Weights of a small GPT-style language model, trained from scratch on English Wikipedia.
Size: width 576, 9 heads of 64, MLP 2304 tanh GELU, vocabulary 8192, 65.3M parameters.
Architecture: LayerNorm before each block, rotary positions.
Training: a variant of Adam for these matrices, 686M tokens.
MLP neurons of a small language model. Each row is named by its layer, matrix (up: input weights) and neuron, and shows model dimensions 432-495. Each number is 50 + 10 x the weight over its row's rms, rounded and kept within 0 to 99.
A block is one neuron, or neurons of one layer that tend to fire together. After each block is what it responds to, as a language model described it from the Wikipedia text at the highest values.

L3.up929:61 64 67 49 29 47 46 45 63 60 45 48 47 49 42 41 66 45 44 65 65 44 50 66 55 49 34 42 47 56 35 70 61 71 33 53 44 70 51 40 41 60 62 42 46 52 40 54 56 48 58 65 50 49 60 70 59 59 45 59 44 66 37 60
Equals signs in wiki-style section headings like ==Geography== or ==Results==, plus equals signs in math ($n=4$) and decimal points in numbers (148.9).

L5.up38:51 61 66 46 56 44 66 49 60 36 48 33 60 54 48 52 74 39 43 54 57 56 48 56 62 42 57 44 49 36 41 51 52 50 40 40 45 66 69 39 43 54 60 56 53 69 53 72 50 44 58 56 43 54 51 64 38 52 36 54 42 52 57 53
L5.up245:65 40 47 65 48 53 57 52 58 47 26 48 56 65 53 55 52 50 45 49 50 61 61 65 48 48 41 39 59 47 48 42 66 53 35 39 54 49 60 47 29 47 62 51 52 45 42 47 44 57 66 54 36 55 50 76 56 64 58 51 53 56 48 59
L5.up1147:46 53 54 48 64 35 27 52 45 46 56 42 70 33 57 39 54 60 46 61 36 47 37 50 48 53 55 59 55 40 32 46 73 49 44 44 38 25 65 41 47 34 49 55 45 54 59 56 34 38 50 51 35 53 49 38 51 51 42 50 54 52 55 74
L5.up1231:43 45 46 28 48 48 49 55 37 51 42 58 57 68 44 48 75 39 41 53 53 68 39 52 73 49 47 42 58 37 44 60 39 41 53 51 48 47 45 59 47 67 72 61 46 45 51 50 32 68 51 64 66 48 50 57 44 59 52 46 47 59 50 71
Closing "=" signs after a section title in Wikipedia heading markup, such as ==Climate==, ==Personal life==, ===Background===.

L3.up1282:39 35 57 51 26 57 51 29 48 37 51 52 62 47 65 37 43 36 43 49 59 25 61 55 54 70 54 32 64 48 50 39 60 63 50 46 57 49 60 51 41 56 37 41 49 43 65 70 38 51 40 44 47 50 41 18 35 50 51 53 47 64 54 55
Education-related words (education, degree, taught, psychology), the final token of words ending section headings, and the heading "=" or table "|" markup.

L7.up565:27 29 51 48 56 46 56 55 48 61 68 66 61 36 25 49 53 41 36 38 35 55 48 51 47 54 41 49 67 49 60 52 43 50 43 62 57 48 49 30 40 63 47 53 55 41 61 69 45 54 51 55 56 35 62 56 67 45 50 50 51 51 54 59
L7.up1253:61 41 43 53 54 45 64 50 50 48 55 56 56 62 52 52 53 43 56 39 55 27 35 49 52 51 40 48 53 60 60 56 51 59 53 39 64 65 54 75 55 58 46 48 51 50 66 38 53 58 57 57 64 41 71 58 34 47 55 31 42 61 42 42
L7.up2015:58 40 44 59 41 44 43 66 62 39 43 62 55 45 53 44 38 54 40 49 62 51 54 47 41 60 58 56 68 55 40 40 41 53 48 68 53 54 40 57 52 48 51 47 45 43 50 67 72 46 33 44 58 42 34 53 50 53 54 51 46 52 60 56
L7.up2067:52 48 43 44 45 57 40 48 54 43 36 63 75 40 49 31 59 58 57 53 50 49 54 54 50 58 40 57 59 50 47 52 35 59 54 61 58 48 42 48 65 27 63 28 49 50 56 55 48 65 46 44 42 51 62 36 52 40 54 64 60 56 58 25
The first dash of the |---|--- separator row right under a Markdown table header, in sports stats, election results, filmographies and award lists.

L7.up18:62 41 67 43 31 44 54 44 48 49 38 65 52 61 47 46 48 43 51 49 48 40 58 61 67 52 42 28 60 68 27 38 60 46 53 53 49 50 48 55 34 50 49 47 44 70 48 42 49 57 52 67 60 53 50 70 57 39 76 53 60 61 47 65
L7.up321:38 67 65 44 61 67 54 44 49 53 41 66 70 43 36 39 56 54 66 54 57 49 55 52 60 56 44 38 56 43 37 46 58 41 66 58 57 64 50 51 49 63 59 49 55 53 42 48 53 62 61 53 55 54 62 57 56 36 51 51 31 73 59 43
L7.up367:49 82 54 32 32 47 67 41 42 37 59 54 44 57 50 44 56 47 54 44 74 52 63 45 59 41 42 56 53 56 43 48 49 60 36 54 55 60 56 41 34 69 68 64 48 43 51 52 41 31 54 61 65 51 49 61 44 52 55 54 40 77 53 41
L7.up2246:47 62 36 45 42 58 57 50 48 45 26 50 62 56 52 52 60 68 41 51 37 52 36 46 37 52 45 43 68 44 51 58 60 55 39 42 58 51 42 65 50 51 58 59 59 45 48 62 48 45 67 76 52 59 57 59 58 55 44 40 50 62 65 54
The equals signs that close wiki-style section headings such as "== Treatment ==" and "===Agriculture===", mostly the first closing "=", occasionally similar heading or table separators.

L3.up919:48 55 70 59 57 46 50 63 64 72 55 63 56 55 51 56 62 56 36 60 51 54 61 64 48 34 62 37 53 48 36 47 71 61 38 50 56 28 49 50 57 42 44 50 39 39 43 47 37 69 35 68 74 37 54 43 41 47 51 36 34 50 61 71
Dash tokens in Markdown table header separator rows (|---|---|), usually the last column's dash; weak hits on mid-sentence words like their, considered.

L7.up520:54 55 38 59 59 37 62 53 44 52 35 60 34 38 53 56 49 42 66 38 56 46 49 49 43 54 43 65 42 36 45 38 58 44 49 63 47 59 49 64 34 43 69 35 39 42 55 57 35 51 44 51 55 66 39 43 52 56 40 56 55 48 44 46
L7.up1316:46 63 49 43 45 55 55 34 44 29 33 54 56 47 37 41 53 41 38 59 40 37 49 60 48 54 39 54 63 64 48 56 52 57 50 47 62 52 62 49 49 36 44 51 44 64 64 56 53 68 66 41 41 57 41 59 44 36 49 49 34 50 77 40
L7.up1356:49 72 55 50 46 43 55 60 47 72 50 56 40 52 56 48 56 43 30 55 58 56 52 52 47 56 39 58 40 26 31 55 51 68 50 55 53 53 44 47 44 65 63 58 42 58 49 56 44 42 65 43 68 64 43 73 60 52 52 54 55 37 58 61
L7.up1399:68 54 56 51 59 55 38 47 40 54 48 71 50 63 56 47 46 46 54 45 82 55 60 57 54 55 41 75 45 37 36 46 58 55 55 48 22 47 69 52 52 54 62 44 34 65 26 43 66 72 46 56 63 64 53 53 47 37 45 49 40 42 59 36
Digits right after a decimal point in Wikipedia table cells, mostly election vote-share percentages (6.1, 13.8, 28.43), plus other table numbers.

L5.up163:28 48 62 28 55 47 49 51 46 45 49 56 59 56 47 41 62 55 66 50 42 55 43 65 46 61 38 40 56 62 45 53 54 44 45 63 43 63 45 46 51 52 69 33 34 51 44 52 48 57 52 72 41 57 46 47 26 59 51 38 58 52 44 42
L5.up948:34 33 46 45 33 50 54 58 33 49 53 46 51 59 55 51 55 29 48 39 53 42 48 62 42 48 47 55 44 57 23 47 71 46 52 53 59 45 55 41 53 55 51 53 41 44 58 52 40 45 44 32 57 62 48 63 47 52 51 47 44 48 67 56
L5.up1460:36 45 62 53 44 63 52 43 50 52 56 43 62 64 46 49 51 47 49 46 51 39 45 53 53 51 33 40 46 51 51 42 47 53 44 44 47 58 55 50 73 60 62 47 47 51 68 67 51 46 48 43 53 46 41 48 51 52 37 32 43 54 59 34
L5.up2199:42 41 45 45 42 67 39 35 45 54 49 44 64 41 61 64 45 50 45 57 63 46 57 53 62 61 49 50 61 42 38 63 53 39 46 45 40 48 71 34 48 57 46 32 31 49 39 35 48 43 51 51 56 49 53 58 54 57 68 43 49 43 42 58
Mostly "States" after "United", plus California, York, Texas and other US places, after phrases like "across the United" or "from"; sometimes stray numbers and punctuation.

L5.up911:40 50 50 59 43 48 54 47 54 24 49 53 41 53 52 35 47 48 57 49 29 47 51 57 54 66 53 68 64 57 74 67 70 57 42 43 57 53 65 81 36 30 44 36 59 50 64 66 52 53 64 59 43 62 58 59 51 38 34 50 60 63 32 47
L5.up1569:50 44 72 74 41 59 65 48 51 42 47 43 52 55 48 51 33 40 54 32 43 43 49 50 41 70 54 55 53 57 57 36 64 63 45 38 55 45 56 62 46 41 45 44 28 59 68 69 58 45 62 47 50 57 62 77 38 39 36 53 75 52 49 51
L5.up1695:49 63 56 56 46 43 51 42 52 34 49 37 64 57 57 57 44 40 70 60 47 38 41 48 41 46 46 42 42 54 50 37 69 41 47 50 50 39 45 69 51 51 63 72 23 42 48 62 49 45 59 63 44 43 51 38 38 51 28 61 55 52 60 59
L5.up1937:41 74 53 48 49 26 46 35 39 52 44 46 48 46 54 50 38 51 43 62 52 49 49 46 47 62 55 54 40 48 44 38 61 51 48 65 38 62 47 43 59 50 47 58 63 63 48 62 44 50 66 38 59 55 61 54 49 49 45 43 40 41 51 67
Digits right after a decimal point in wiki tables of climate data, election results or race times (−7.6, 13.8); also scattered word pieces inside hyphenated compounds (urban-radio, longest-running).

L3.up2219:54 49 58 51 38 60 50 30 49 28 40 48 68 48 49 36 62 41 49 58 70 49 63 58 47 50 38 46 46 43 44 41 68 63 53 46 65 67 68 64 50 51 58 46 29 56 57 57 47 58 51 55 56 40 53 45 55 74 55 33 54 47 36 58
Final token of a highly predictable multi-token name or word, such as States after United, City after New York, ham in Birmingham, A in RIAA; also articles and table-row-ending pipes.

L7.up431:58 68 37 57 48 60 49 49 49 38 38 64 59 41 47 60 43 48 44 45 46 63 39 65 58 49 53 50 50 33 52 55 47 36 58 35 68 39 63 47 33 51 45 63 29 60 69 58 54 35 61 38 36 55 46 54 66 53 60 47 21 48 38 72
L7.up456:68 44 52 61 36 64 47 46 46 48 33 42 53 43 38 52 50 60 47 59 49 54 60 60 64 47 45 43 74 44 27 32 40 41 36 48 54 58 52 42 40 42 44 55 47 57 65 57 40 29 61 41 46 55 50 60 50 51 46 64 38 64 51 41
L7.up938:43 40 58 60 47 57 56 38 52 49 41 52 57 44 51 53 53 56 30 65 56 57 49 41 40 53 45 37 51 59 36 50 62 47 41 36 36 58 41 48 43 62 53 37 37 53 61 46 57 45 49 47 59 68 42 58 42 31 44 60 48 36 47 57
L7.up1586:50 36 53 36 50 57 61 43 55 58 50 54 56 44 48 56 58 45 48 50 68 49 47 57 46 68 43 39 39 56 41 54 51 55 70 45 46 61 63 44 39 65 30 34 47 51 63 69 50 52 41 54 51 68 51 59 55 48 66 52 29 67 52 65
Word-final pieces and "of" in the middle of multiword names of institutes, books, films and ministries, such as Innovati-on, Study of, Tour-ism.

L5.up369:48 60 42 49 40 51 60 52 48 38 33 35 45 62 57 53 40 43 40 47 41 62 59 44 51 47 37 43 53 70 33 34 44 46 40 37 49 46 49 65 64 63 53 49 40 64 53 41 51 45 57 68 59 65 52 58 57 62 55 50 47 48 37 60
L5.up1018:51 52 56 32 46 50 40 62 41 56 53 43 65 57 29 50 54 46 38 31 64 46 50 65 48 63 41 42 56 47 32 55 57 61 33 46 49 53 45 46 55 55 59 30 47 57 77 67 58 61 66 50 58 64 73 55 41 51 61 46 50 51 37 47
L5.up1727:51 60 64 56 57 53 60 41 56 53 52 39 60 72 49 51 61 40 43 44 52 40 62 58 41 76 48 50 53 61 50 46 54 61 54 33 59 51 57 58 42 57 61 44 46 64 60 57 52 44 52 43 63 50 67 46 35 52 43 52 50 59 51 36
L5.up2052:46 61 70 39 48 66 48 48 62 46 33 51 58 41 57 60 56 50 39 36 55 64 54 66 51 65 47 51 68 50 39 26 43 47 39 50 68 38 45 59 46 42 64 44 54 61 49 62 35 56 58 65 48 64 35 53 51 54 51 46 29 51 40 44
Final word pieces that complete an adjective before a noun, such as -al, -ic, -ary, -ial in biographical, symphonic, planetary, controversial.

L7.up581:46 38 55 35 48 44 55 44 56 37 48 34 52 46 75 42 50 58 42 52 57 38 61 45 60 27 56 50 51 75 50 40 49 39 58 50 51 46 65 42 48 53 50 48 39 40 66 49 35 51 56 53 61 50 36 52 36 47 37 27 39 30 48 62
L7.up1397:64 36 40 60 41 31 46 37 35 38 49 55 45 52 66 52 46 50 46 47 56 34 63 52 66 56 46 39 60 52 35 42 60 43 52 37 51 57 65 50 57 64 53 50 40 49 39 53 54 34 52 50 56 61 45 56 48 50 56 68 52 48 51 51
L7.up1406:59 38 49 55 58 63 51 50 55 61 52 51 43 65 33 48 46 35 59 62 56 43 64 55 81 48 56 53 49 58 47 51 50 54 43 43 46 49 41 43 46 59 54 31 50 37 56 54 55 44 52 61 56 64 56 58 35 60 43 42 63 46 53 42
L7.up2118:38 46 50 50 56 72 68 46 36 31 50 34 63 61 54 54 51 48 48 52 60 56 59 50 39 38 39 44 41 51 47 47 74 50 65 39 43 48 66 55 59 43 43 52 45 59 72 40 41 34 54 56 53 42 40 56 36 47 69 44 53 40 41 43
First word of a multiword noun phrase right after the/a, often a city or year, e.g. the Boston Globe, United States, a 1972 holiday.